Weights of a small GPT-style language model, trained from scratch on English Wikipedia: LayerNorm after each residual sum.
MLP neurons of a small language model. Each row is named by its layer, matrix (up: input weights) and neuron, and shows model dimensions 432-559. Each number is 500 + 25 x the weight over its row's rms, rounded and kept within 0 to 999. Numbers have three digits each.
Before each neuron's rows, "fires in" lists the words (lower case) most often at its 100 highest values on Wikipedia text that the model never trained on.

fires in: "not", "never"
L2.up1918:513480504455464501492513515554527484444498498499513535546498499494508507494509496481495468476523484520479468502488532462487517487448489471522478465504493471553484476537452490526489515475501488476523482476504507519488531490541538476500524462484466493482499474486471434522465516458493458494490511476492523494500498502499507520495543477527506522500511488544481532483473497516460514463534

fires in: "her", "she", "he", "his"
L2.up1478:448546511501498508504491505496494480524546475482529487514493494472509501519507491516515515510483502517518482497474516504459511497491485504537448464519545546482513501543486473504496488515512527530511451442557519493509513538522503585446517479493475512498476513509583554479485543467561517475534527504491481519505488489521499472534526508514558528494487495493527526505468475500498504476486

fires in: "is", "was"
L2.up1853:532457507531516501479539553518500525504547475480505484484486503510505515539527491477455476517489487553495510468511484501517508486464543467497501503493553540477476487498515454515474523496494461497474512524542483481514523505482496534471476505533510521447465507505517509441517509489475494529504497501490453520496450542486525533459525502495482512501513491477464525506446509493506503549499

fires in: "after", "into", "over", "so", "since", "soft"
L2.up1184:509517533492491506467535505466470491485521529485436485503490506490518526521479522536501533482525475512478497510513497485489478482474488516480499497469473514474510493492483467496482443510505519515517523480492514475520488508500474522522498489491484549479547497505490492520476543489571492528507495492478506507506525586462486487537506513480537533453490456466473533512486503531517515472462

fires in: "this", "more", "any", "responsible", "much", "another"
L2.up1145:524475492492491438485462556455512476476464507523539514454526467515487514501489501476427523469501525514481537513479504469502513422499474502471494453537474501538481538478477537500514459461500475472489479518492525502508526457476497502482496515489498507514498517511506501525462506530498552486518530452511509467479558477554531520512483500516479507491490485510447535498498489488532468463511

fires in: "a"
L2.up2177:569491528508534555515501484530486489514487503511508510561508467471491504496552574523505517464487504484452510480497466531497503484498535519507491522496499553452508449473512423512468500476463488570510494475487473522506507523537455482508563532463505495470511489537544486526475490499499486524507559485494531527504527503501493499497501489456492493538483513503490523490510510505495487486541

fires in: "january", "the", "july", "october"
L2.up289:497484534508504505484487537543523493497474484505507528504494498515489549490471515510496529498525474506514494465485529490484506489513470520479491499493495496517511499520481473511525517535523492467515491519506499501511543501479555494502437513541499440473486523470517477539474509546499536489528504513479468498504475479499498523484484510517486500506505497468519514511458497497526494467474

fires in: "the", "new"
L2.up7:477468525499511471479523460555455468497486510493524473452474550523511546505475502494518508459512538513505498499507501501488510546509530526506535516491477504501503464464495505452546493501455499512520469512507530547514502489507503500473479458468494504469496513459534505509482480484472528511509520488498495510478541477456518472481454519502522506476495496514495510476529483485530477499510

fires in: "as", "however", "than", "although", "rather"
L2.up197:547538456505488534506511487497537493490506490516502485488506468459472516485483508514495497480514493534520435502477526519488508501514464480492478547543514498472516504508492508500486490488532530538492483478509479507487523502454496551509461548513498459495552478556489556517530542497500486451525461526489515520527512537488525510506515489494502512489524474519506486531490506523529530511478

fires in: "in", "into", "she"
L2.up1949:516468474497519535467534480529501507488517487495509465503476511532510486545490541538511546520470471513484477503502526499529512507505460466483513503480497451459463521505510520480481509517511530553490503486499532499534456488530516524456491481528485489449529500544484511486543459527485482536460537523501472510521528527493490527495461510467488504511506511510513490504543498450525464528482

fires in: "is", "became", "was", "become"
L2.up1269:482504508514510516515487498531486513535530442511544500472497503513500497466487517521523467493494499508522486478497489496522522484468480494505470463538462466506455511479469496471491456516492501537461482437506532490488490513510510535502517480537517492454522476528556496529521552511501469471493486504510496478530525538470504479475479516501515478492474544512464511463476478499539462473468

fires in: "where", "was", "began", "after", "end"
L2.up1964:541501505458445481486511460474485475493479507426513509499483490563519433492487524494504476499498508542525489528486528475493505528518486491508547514518507509543521502493476526520522502512500498510473481499520507556457495494471525466524505470471533495489537476497509489498493474505480487506496506527500509513547499494503537527533494478516499497482513527480485472462502478497522431495532

fires in: "its", "his", "live", "on"
L2.up1810:496544481498461484503519483543502527526482475473446543450525513488558501517486477483506502527568453467536513475515462515511482526487498521482481502477484503466503509507509460515485467513515507489496502552490509494453535472539465529500505469445490563485509537459495536491512519554517524464554489490466480530477479474551483485531471494526568511517531509495470484523511493521511501506562

fires in: "1999", "2008", "1997", "1996", "2007", "nigeria"
L2.up1980:532579493484504484460485448517450490512459510495494510492471481531529542539469512516508507465510498496531493504471509464498508518532533480541505464523489508502526463561496523514514494483516507521498504479477480495466522523473524491494473504500499560495518496520517493485494512490492535523496504517503490486496529474489489466502523516482535525513495478467516493511485497480497526477551

fires in: "years", "long", "days", "day"
L2.up2455:494460483499510502499519474497511459506496522506455509504508485516492492481448459502477507457507429447522547514529536501482550534505507467492502485544476505523520508525503476520510522514512485474509521521501476482494514509513485461495480486517547520486526492467520487497510511509552525449488521479484476523491495539496531458524525477520484502507475495485469467508505483460471532540510

fires in: "of"
L2.up1966:514455470468467501489451510492489528463487483482535539490528456521495469470511571534522501548508509517525532501463516490499522508488452538535489464563477517516485529529464532502490488502510498459468512483524535531504495499501490496490493510546482547531469525542523510536539522483505505506521513499531455499495484507508498518480528499443480556504472518525462508495489491492531497502535

fires in: "other", "various", "several", "many", "most", "some"
L2.up1859:524556485521463498455496515483495536473488506435462497506486458514489533493535530487565533519474482489504505521536508498451425457523490505512556509505464536468497527482513506504501528508457503479476477506505470534525467481474508536502489471493536484482495508459524484515504549479521495476505515481495498514489491522463499459450483509497464517459543547474493468492515511516493497500488

fires in: "it", "there", "dan", "alan", "dangerous", "steve"
L2.up2480:528489502521503512488480498538496494512502555492456490497492505492526544565511469462491479510527529506502477497500457449489497498537546488502490502481490461505497524467519489464494514468492478513451508464535493510490476460494528499554558482525506515518507473519500494544500496486505460501514478501468512520492492519450517483456474503504510508496496525508477494452461518505507520484524

fires in: "the", "an"
L2.up1177:509493518493484500523488497532466562482512477470507456469476491510514519459500461500482528513460479494497508448540488485505499537481480532463492528505478537467510504492477500478443524521487497478532487499437486474546515489530526521505517530446486536527504503481551516544507511505506482527533483471496520514510492459519478498481490537465483554529488499510468474469497483524542504440507

fires in: "was", "be"
L2.up836:511516518502491514470527534517571517533505472526502507470480452490504529526521524516521468489522512541508490414489472480498499523442491487480467511517472523480515507535502545517455488510522533502485513507511492487514516505473501539484475518499484534481515480460541543527484494502500473506469552513537545513523483509491472491465481490502487497513480507468502477425521488451468507543492

fires in: "republican", "suzuki", "volleyball", "húrin", "600", "ewing"
L2.up1722:458453477480496471564455467484533510477476502479503479530495470469540460491525470513518463558541518502524473515499473478516547537475475529435463462510487463493497529532468492482473516510536477494505542495492531506505514549517505521526483502502460439526524496499494487512498494521469566513502530447529537483553503509504532503508496485481510510503479497486502489457514480486503500495558

fires in: "7", "6", "5", "8", "9", "10"
L2.up1499:490466507526515491457464449505509484523484527488496488504542471519546454505501495469468504537470474470484468523508499461490500512507523501481465517530525533462476477505518513494508494473473542498502471524528492508509512516522500521478524525520500481474528520513476473505524480516515499478505480458496489492511470471532497454496502532514501489495495515482497507515509514521539537482547

fires in: "and", "while", "when"
L2.up1064:517539489554512515499505471488444512506548473507488460502474500501459531473534459489480528441466502504511445478499528486480505438483517464498508446506494511524490501526499489495523540509515492464466509514526473501513482463504508499501495463508483521526541465484518539496524471480518444501477482506550504515484521526506474550485472547491488506527515467485516463541494512501528510527526

fires in: "had", "were", "time", "should", "cup", "was"
L2.up2115:497510527522516517503446481546503474502502479492518551514474481515518507473505474488489498520497498503527529492526568480514490539510493468524516490500480502493503505521457535525482529513503478497551502472489518497468500514554475456555498544496500465526500534504514470497459527518494518507538485427545533429508512514539485486500484540497530484507510480489494496519500481541501538469485

fires in: "she", "project", "born", "sheffield", "he"
L2.up1097:549471497513481495511489495523528500564495543475444499483549507489489508551511470505487496504514455473514543501504485508515522523514447463500474477492548537539507486484524476468489522484491467520473551489494500509510549471535551496447530554508491511515489509558478504490513520486510493498502519517480528496465491487490485507527535500534478499487533487494514529476534479500468501542530

fires in: "was", "served", "were", "air"
L2.up271:491493484474487504531462458522507481494455572487457528509454471508453496513533521521500530507489519461500475498527515505499486490483503539488507516498521496475466515470474532525425508537507451532464533501499539476496514452516500476487464497504482470517480468497524487484467513520474495509483515487479440482534548494529516534500447552521508504526473502472515457494506524509503496489478

fires in: "he"
L2.up2544:498515472510464490491521491493509472501558483483475449481485475472501510488531512539475502493521451468495482469510523529518526503505466446475498520495507483496495476514492530440542499493538501524488494493546452494519525483501541553486538453450536520512502483474549497441537539505501472462505489525500496504488497480494485550496504511490479482513487452463528498489552507476515485520533

fires in: "december", "october", "november", "march", "february"
L2.up1531:530500474498542495491484501496524477505535476508524494509455489544518495482496501475524493453490474471496508441493498504499501490505484490442560491509497525502459512508472516547540475483518501534476476505487507470483482535508516470483514498518468458479493484501484476476550480523531483492498505481494498509459501516504497459526523435508505485485472513523521486466504470476498486496488

fires in: "would", "this", "another", "did", "also"
L2.up1787:544457506527493506475447568517559495501460504493480511437503500492502521470524484486470493463473527516498524529511511481511515485474470507460464534441486494513515436563527560485490530497486537494464503534493506507540527524514504508489522516504511551536463520491504528475491489478491498482499522505490491517460531468523515493516483487475481535498510520474550540501468474535522499513505

fires in: "after", "law", "leader", "government", "programmes", "often"
L2.up1817:517507488456492516502492518556525495552510558476480504515501505460526499503512518445536469517494465500509515481494535508485487478484490514502512511494471519490486494467451534503504434517541491549522478479476458494506492486522531509470493509498543555478494494451488492514475496476486501510492533558529514474498545512537495480521539545523526540501505546531472473490532494525520495481488

fires in: "state", "area", "district", "areas", "workers", "smith"
L2.up42:512476542490476506470492529499517504481512534523477499520441469479476489496506480451484511536490498520496496474482491506451538518491521458503428498467491525462490514509464532503490508529459478539485465538543481523514506487486474478520508489497517503498466536473520498495476499489460515507515491511510494515507503504476502462533528520501474501510487498524507458525501521504487520526514

fires in: "children", "english", "series", "wife", "born"
L2.up117:512477535475490520487513536522527480482509489493477511513500532512529504521481516533492516489507533485516490490503490515494434519488464534426491542521481478495499477491465532485519458514514535530521481501495461490487502490489515489513466466501476504452475458539524516504488494500518529550449500537502531548463517482535504504483521512518494468509461521531513529539530498523518482475493

fires in: "of", "the"
L2.up525:498478479454519500505459507510470532469506485466517479507480521495507472523460496509483468517504550476516531494472516461480505519487534483498490542505503456503495497476480484526488566495504507475508485482519532481477491514505522490505482481527509488467512480543523490525499501494497575506500515488509476531506514533503479490434501509525482523514478499464519506478520512458494494480481

fires in: "season", "head", "coach", "m", "coached", "conservative"
L2.up1460:456503504488455494544505543473495479535481485502512504508526503493529478485514543494506518466483486499471507545482494498469515499501489492483479517494525520484501559496551471503492461508517472513478473469462498511486522525484529481505502480504483449485511534447489497459463509492497528496512522497507482525543485453562557507455468505549506494520510490498508489513460497480502516515503

fires in: "2021", "2024", "2016", "2020", "2026", "2019"
L2.up2187:528496479514480525481475484472530486541495463475474495462490518501481499486530516497495488471482531522508517495506534496522496506491497520492512522459539508520492489474518506500499496492491504532527484509501476450479501488508502476456484543504473493470523450516490505467519532518512549499479519497510510498490470460478488508484520517489541490481535484474569464567512506530497493496484

fires in: "his", "himself", "south", "village"
L2.up750:493504508487483495525515532504477490469514494498494494504467505499542540480458523526491521513527496520539471508503481527523494493494563492501475484527513471446491491495474470473501514534498516501524502499521472541525507483504498500512465488471492517509511478474513501563489491498506528499496454489494481533473481521479492489535511507498506510501538529507487569515501479490468467510483

fires in: "of", "bodycolour", "chemical"
L2.up1424:528481460496485494469538484496490479477507451520505505505500518506499517537505519512457501483497558473504483509509502491490531502459510499513484479535473518490514474492476541490520500495507464506503489475455507495493524499525528531467506501506486511422486474516525513498506495514441488543485509508553529493495455509518529462526461508529502534481463512488496467503436490463495558503498

fires in: "2022", "killed", "destroyed", "created", "2024", "own"
L2.up75:465447466475460531481515511495496511524489468449542478490475486487565496464455458509489529528490449528494517523482508535504482484527484486495528465457516486487538498493500492493462521489512504489510532485498457493486521556520474486509446540494471539477489523505501518490522507527502483503524491490517515458537449502502495493558511510500518534524531567479486511487521548492474466522492

fires in: "may", "production", "into", "program", "programmes"
L2.up2301:490523494521509529488477555521517462510504520473523483515532483523495491482517525497500525453497476530507469434508535446478511493507451522488536514520492491545535475500505467475491515505499489500473467481476496460512537455510506480526486481494469481541495485498497485444537462483539543494540492482518491533510479485496501506481461523507479491479485539472562489495506547488499491524535

fires in: "both", "october", "december", "the", "with", "appointed"
L2.up1223:526478520506520502490565510497481487496477517496518522556505489474477491515503502504504497449516534542470530487472519486490458532508485495510477498501498477490510477530481530505538464492475514493518498553467505502512495513516521539492448521521532540528487452493551513519481513549492496467478455525487476451486488464487489535467511527517494497460499512518510508502479476504469507469526

fires in: "in", "de", "research", "work"
L2.up2139:496537520495472467534483452479492520520489492532499510501540465464515522529464491507445507537501491519546525497510474501478524490489482498513486516467464476461545465488531520505489462492510527490502511462513498513540508528503500487448498518511483473498495503561461467497506496523465500500506539487500463482502511565527519545502468526495497465525502527500525555523505541500437508489473

fires in: "the", "medical", "patients", "president", "martin"
L2.up1329:499486500480490481511578511499542502511491496491507453548460516482507488487492507553502499503467490486526499493489513500472468513474501466495507539485506493493517454504470463537455516532473467439498486513526460496465525487499507493549507520494448464496490506496529470492476509523489515514472552471493537526467521509492518499490503498502489486510491509488516534519518473465435502520513

fires in: "through", "is", "played", "into", "released", "appointed"
L2.up1288:515524500532476505500482519539493476541529483463473464480499483546425497525506525520520547506490557468503515480469513463503518468493532470522483473534504497482529468523487495511469465524547525503498487487491504533505527472515449509525489513513496486491528477523525523522535486488451458493469517494465503529510551455502484500457461463517468529533528512469540480449527495472491474499493

fires in: "2010", "1998", "2008", "1997", "1976", "1958"
L2.up1407:503515485465541481496497503464517484509495501505502494467531485532501494499505507489499539466513520462516488475508514442487499497510528518483509521478521532508486533484487511460522482502541491503488471477508494497539518522504502530476505489491529485473508458531524527487525564494492520582511491503537531505491464550507472516461505476512506519512452522463500523497474537523458497512481

fires in: "train", "team", "track", "line", "component", "competing"
L2.up838:491481501527468487503533455537537522530534452435483483481535470514463463533520446577518487443495503519529513457507498472571529506470491484471533496510466503500515481487492493460504553481483478513510529470521465476460544486479563556495494511495487498492483494521490493531505493480481478509503493513508500497510524533491514527521490540490487502508515519483521488502497496505510468507510

fires in: "august", "december", "november", "october", "summer"
L2.up2289:508497476499504516507512515466486506526489458503501503512521516456500472493475503504509521523504460535501513422499437456505501497492466483506497520518527500518484504504522515516497464506516506536501515486494458507468503504480516488471483475430502497491504484527501506492528528476549513468514500492497476520486510464468510496524544449520515546519500484508486520484496465452498511506509

fires in: "it", "same", "in", "is", "award", "awards"
L2.up1013:521473464476461481484483509474501508512492437462522519464530512509489475482463462527492513463476481463481523476490543500519476492494490528501470496496545518474510519476523496490484488471521480479533501519519517512447519508501515549496537527503487502503517494550474508524471538483513490470517493474521475487512530525495522489500498491525482473538487482485509485463488490482501477502494

fires in: "to", "parker", "for"
L2.up2119:465486476534530479516476501536479555488444517531511553487492546441504499449539531498505497461499478508477548498527523532494495520523488504496506472484531504463516491535493496499488495500494525471515504514502498527468546492519528512468495490497506488475498501523514487523484520533484500485501455473507526527485546492458492464458442483524517487481532506491531524531513487530499497496519

fires in: "with", "not", "should"
L2.up2423:524491495513479520469507527511504497473500498516496499509518493508503444505485495504516496500466528488465479484555499505490464473539487534525472538510540501508520542449492521493501446494515483518494463475507496510502524471521482478482521499498493514508541497470499515533512555467486442474471524530544541511529499542530473550479499473466483495497536499535519464519454503508491525527555

fires in: "is", "are"
L2.up160:506505567512534497482485531512489524538502493485495497514481551526454489531494507490557476496455500498469536510494513479561503496501581501471535510506516524473483491563472513502460503545475484512479472530495530488493499538492514513511513506512474462473491476498498529530502513478500445482510519532520487474490491529499481503488551468454493490454502531516482502493491514510477458456462

fires in: "2024", "south", "show", "kirkhope", "king"
L2.up390:455528495482505520513500513484479514516489501482427504501511517483510489567492506471499489519494511467497500474521481495506474520513514541437514498455503469503476468490530514524508505499475522509516497518515455454442533482475519475503478483508512446494552485505508528502481497466497508472476520484484535540483505495493574537469505497470506480461492515498476483484545493513499478479481

fires in: "railroad", "who", "dennison", "job", "finnish"
L2.up883:503491532492507481480569507511517480478514515453525533489570539525477524502521500475483473450515533486538504506502549519504528484469463501525530515466531467470510460519529484510483496531492509528488466501481505531493485479525459515492548508466514521499489470469514528449476509484472492488518455485502483497473498481511472540498488486461537494512480513520506506473479541495481483492488

fires in: "2", "5", "production", "0"
L2.up2061:479536526516502502484456489463516539525506510498487504518475495481514514486510468501504507519534529550521495498485491499513516496469490463489478464509489482505541509500502495464525510454494524459460466484497521496471445527500502471517481495527511498485478479489507443537500504494473538495533532505514501491514474511485476524511494477514496504509469520497468486497502463522511532535533

fires in: "which", "his", "radio", "whom", "the", "group"
L2.up1926:476515522505462454496507508490508493512461497510497517493483444467453484527482468478508486513515523500515525498539501476515502481515519441468528479482522493497465528491516531492500498516518472490526473507541465492473458504555540443531501508511474556535476514483494483547485488509526496516503493509524481490485498486508448481484472541486504500451472476516499514487492498475474475478469

fires in: "to", "met"
L2.up2414:524512504531456486490493496502519500506527512502495496496514457502498493519520501472518490487476480488531505516513511518534497465497411471537497494472435478510512511536501478526470498488531505490486447487557520500457490482526535439472498508442489475535544498482494536510484523527463483511522441512497464514503475501499496493494507537468561514510539456490488493526519496494481482483553

fires in: "his", "hisham", "its"
L2.up299:469541474461470508506497518456525479499496535490501495481468539480489501506494542467507514469527483519512501469500510530486505493497466507480557489505521487479483501504493455480499504510489509549483475525542496469464499504502514506545465462485481493532486505455504475555468543481498538468538451478521503540454528485541479492461516454487502536500501493463470507498518459479550480523543

fires in: "and", "incumbent"
L2.up1740:510518490573540508524484490477506486503513492503521527541487481557539525537515457527477498476488465501484481506496527499511521473483480441504487506506489466507537488520497513479505442493496505499519495528506492502473522476566501502499469479548525523486468473473511467475457495491511484459475502526508447507477504522549492521488493470540480504487498471472471452483491514495488508483522

fires in: "squadron", "under", "he"
L2.up1423:508538466532484503473537463507511447529497501473493473524540499530492515476489487537512481532516479525507508498510496504529503521484495469532496529525489556513492438498579486507542507461499518508464506482516454455489523513516516468529482508479497440460442509503486498491500539487548508502494483493479471494502582504536506532500526552576460500513471487493535490507503492499462489492485

fires in: "is", "per", "was", "came", "perfect"
L2.up212:521487480506494498496568476492508507458561490526517477505492537509539488529501522459482538515530468490479502513497506509504487519540497535519526492487499483540543558499492487499460500516485489458487507501486462461498466494505480465545501511462502511521489489499502471507502489511524509462503482467465521496517500521520493442538507499501453488501554448496502523477490511466469489500482

fires in: "to", "2", "pudzianowski"
L2.up12:491520490520495495464510485479485512514533511518512518469495468487502506509474515525510508489484495475467529468500477492541495507496492488496478510487509494533523491503542494485468473469472467454511476527492478528502524462476514494484486480522480528520519484489507558541530540511468520488482478475461499495535521460493499474508523510511484529492488500490496465447490503506502517523523

fires in: "in", "to", "father"
L2.up1357:482507484532483495470468463474479512498520519551523499508485469491500492531491470483465502482518521497537551527472514517498513531526479512476477473453516490474468505518506529526523504499535500509510554510504472524493472477513458485462540531530480481470474466509525466507533517479506480468469489509536438540519507491506571510510498513495516497449472514460494536528533491518483540535480

fires in: "the"
L2.up967:469467535536499495486529473502482507466512505501495496520496468504492497490464473491477497514491495548553531538501498471461472506461520527489488470503479544517460491466459482463526518552480508480509504501527490481494511482522534498527497530467496500494503539532542470507482512493540504462473514494543514487543495560504491542498503526523493486545515456497491519517503513593509496476483

fires in: "to"
L2.up213:490493485485499480495523468481484452517503483518529470509494474544488507505527497530490487477499503507483471458520525472483506520484498498484512480482496484524513478502508488476506519529525438531486456493531507517451508495525528463492503505485511537504556494481487526501468500504502469515501470432495476498488495501506516497498549551529493568521465496438503481526477522496507531471520

fires in: "m", "w", "witness"
L2.up846:534463503513552504512487525512517515530524475505500488508507480513490517487470517535492515505487505535482492551461457466510469525507494480433466511487522471479503494486467475502490523494513493483451489501529472525470479498474533532539513522493535488481485531470484474491454508488510467494487505525519505475544512504563485481477490538512541468495494491478476488511523522477541491556526

fires in: "into", "then"
L2.up1399:504546481518519462524450411495497507490529519531488485511501523473490502461499510483560522504528511499550468507512533532505502490469495484473473500504570504493445557519499491551513514517528469472494473487510493501504505507530464510468514447524537504526484545530457512484511488473508505520512503448511509520514508537493496510530542526476516477501493499483477472486522515509481478467498

fires in: "24", "25", "28", "22"
L2.up1613:484521499553493496442546525514542505485498490492509526514546528499526521490475479495499455484478500475495482481444532567530497516500477463521497558498504495502465504508527507484500485483491496475533523504527479502475516491483490460489482507481500506495528491513511453500520525513479497521553501493489528471459519462472533512502489527528515519500507523509465491487472538486499467445515

fires in: "her", "leaving", "chief"
L2.up649:509548501502504519471496530478502459536580476509517492486488456498506487507460502518503524525473479465516460468516526510499522519493480480506505532474489524523504489517508449483491505504519507528470498483472473504479486477503555536458497474533522491459498517529517504532509485497496507496510514494512487528515509504494483479480462518483538494514480509538508471512506495524480469522487

fires in: "manager", "coach", "2019", "2023", "coached", "secretary"
L2.up436:512501472525478481519521493536529495593476514486505477498536428511496490481523513487499486504503501510486515541471521488480487526475553504487469504463523564502499463462480501456514472463517457530477520518482512439488473531502496502455503493483471498465499475488516455498473511488433501494506531488481472518521486500517548504499497489492508497521521501494507491509509471447525495498519

fires in: "then", "only", "another", "again", "some"
L2.up2029:521504498538523464533457494509470511508513533542495525509475505492465492457460480494486507505500502510496513502517465465506485455482539549502473507492508496463521495531516480537486514514462493485469533494488525510515501508485494507480517456437459537518505508478502495438484513493527523502518486485508474558515526539481501507511517498454494508503526489527481503488498501501553530484520

fires in: "four", "three", "five", "six", "seven"
L2.up483:550525546504533504510462522505491460461529504497498533488495483490468476527521524481508504458527475488477510490496481478484470517520468506440519484497528430480504484492531514460524531482523472506483501492469509509504511518481529496508484502496480542490487506527480516531492509477453497531465520458540511540492474459472497544527496537497509516558498490485487532482453488543475529506504

fires in: "for", "after", "king"
L2.up1732:520515489468514518505455465511493500523519501519512503512514489542487484519541523468489489488513507516493547546524520484500535526488465518474485494524535549510507490464462505477525475505523502507487440524495500525498508495470517489524511453502482481491509542514471481509488502485438466508495536495444478451525486525488471520484460528524483513548487497552494493531480534525547464489521

fires in: "a", "1", "12", "6"
L2.up2532:464501495510488514505493516467515478570515519466501486505511518478487481552479532508483537506488502507544494487519478482486507508496489505461509480521480501471494482495544481526528519529528529484503491488463465486495481490458457512526473536464505490475528503498490512540511499508549518512501506510473500525490534455521493523470512528563551522539491535464486555517490520495509455484502

fires in: "a", "aitc"
L2.up1451:533478488498540517473508496491481498522456473507520527524494502465465508533461468518506505503539461488458482504526481515477517488505478580501474478523531504492509488500507475470492487512431513546489530515517454530497479475503493507444483490522532498514473525473530486456547519504488475507494498465467519517523474498496495464506495495460536514482468458503484494511477488493488458508502

fires in: "with"
L2.up822:499527522519522496470521506545480501485524484530498499535499472479528514496502454535507537492473516500483462460508530499511441472511456515473520508436478458485546489512458502503483461512501546487491496443472507530516466529524506518461503513537473490519537504486522549482446529501498493523487480511516519506513501454514529496494514484520522544491540489489492465510507514524539501550496

fires in: "three", "22", "four", "guilab", "two", "kilmarnock"
L2.up2444:470512540496500497503508491507547492473465482507530523515473507522527500494495480519521496488494538488529505479492493471466514530499483495456527496516527483443497506514461519472532541502502490489486515482552474472487500544447514519500515527502523517541478495490490504537507517444484525482508540493547520534478479521461501488509492484498488443476459513484491498518502489561477550508471

fires in: "for", "show", "shows", "there"
L2.up1194:479523498518489513505472495515474524477479505505461490507487486450493499499519493435480532458510539480504532489490551471479560502443524516517491511445519496475477522525516532468488489525480499462527515513515503505485487473505533497522488518483519481505498458512552508538524508489531491495534526522519503484483526474488482463535512511428483440462486504548516537502525516536507463471500

fires in: "were", "del", "volleyball", "started", "are"
L2.up1284:524490513533475493481508524521499551528517517496521461493482479534501526506485576534510503503506486488479543466515495455487534508487494514511473479505493469469517521528513475466500518506494493516519501475536492503475529528485502466487472472490527503508473524484510532513509561514501471513502474460530536486492537489474521518451475501471498495523541490477506486484491477472456501490497

fires in: "in", "during", "friend", "terms", "david"
L2.up2262:510490512498457522491458532474464482514530481522503455485471512500500447507502510502515496492507478474499508457464521532524483524475498481471436481473468485450503486478476488509511492487462494516461515506492504511506507503525539498494479479487458457479500493498499471516498459505473486536536489530516479520529517516515523511484516503494465477480478508432529503536474477515467444522516

fires in: "into"
L2.up55:544469492488498496502508476483469458523506518510476512468469466457526467476433546504527485510502507471508535409522486519513506517496504483493549498507469490491523496494547514503504486506489513536488511509483532486511478518492468523507512468496472499501504482535500493502457476481501474529441502503521427545482489502488519510493487494460504448446511495459488474508504456492456555487481

fires in: "york", "charles", "schult", "louis", "francisco", "held"
L2.up94:521510486474494509475471490482539526507505480504531480458480542500506487467492552514482497471456473474505541486492506479493501549543475524530485514463520490455483517504528506527497451489506474479525490490495488535492489468533538511545486541498505539487537508534523492432523470532487469558524511529472496510461474485495462503483497486471530489486502480454508454529477507477502521505488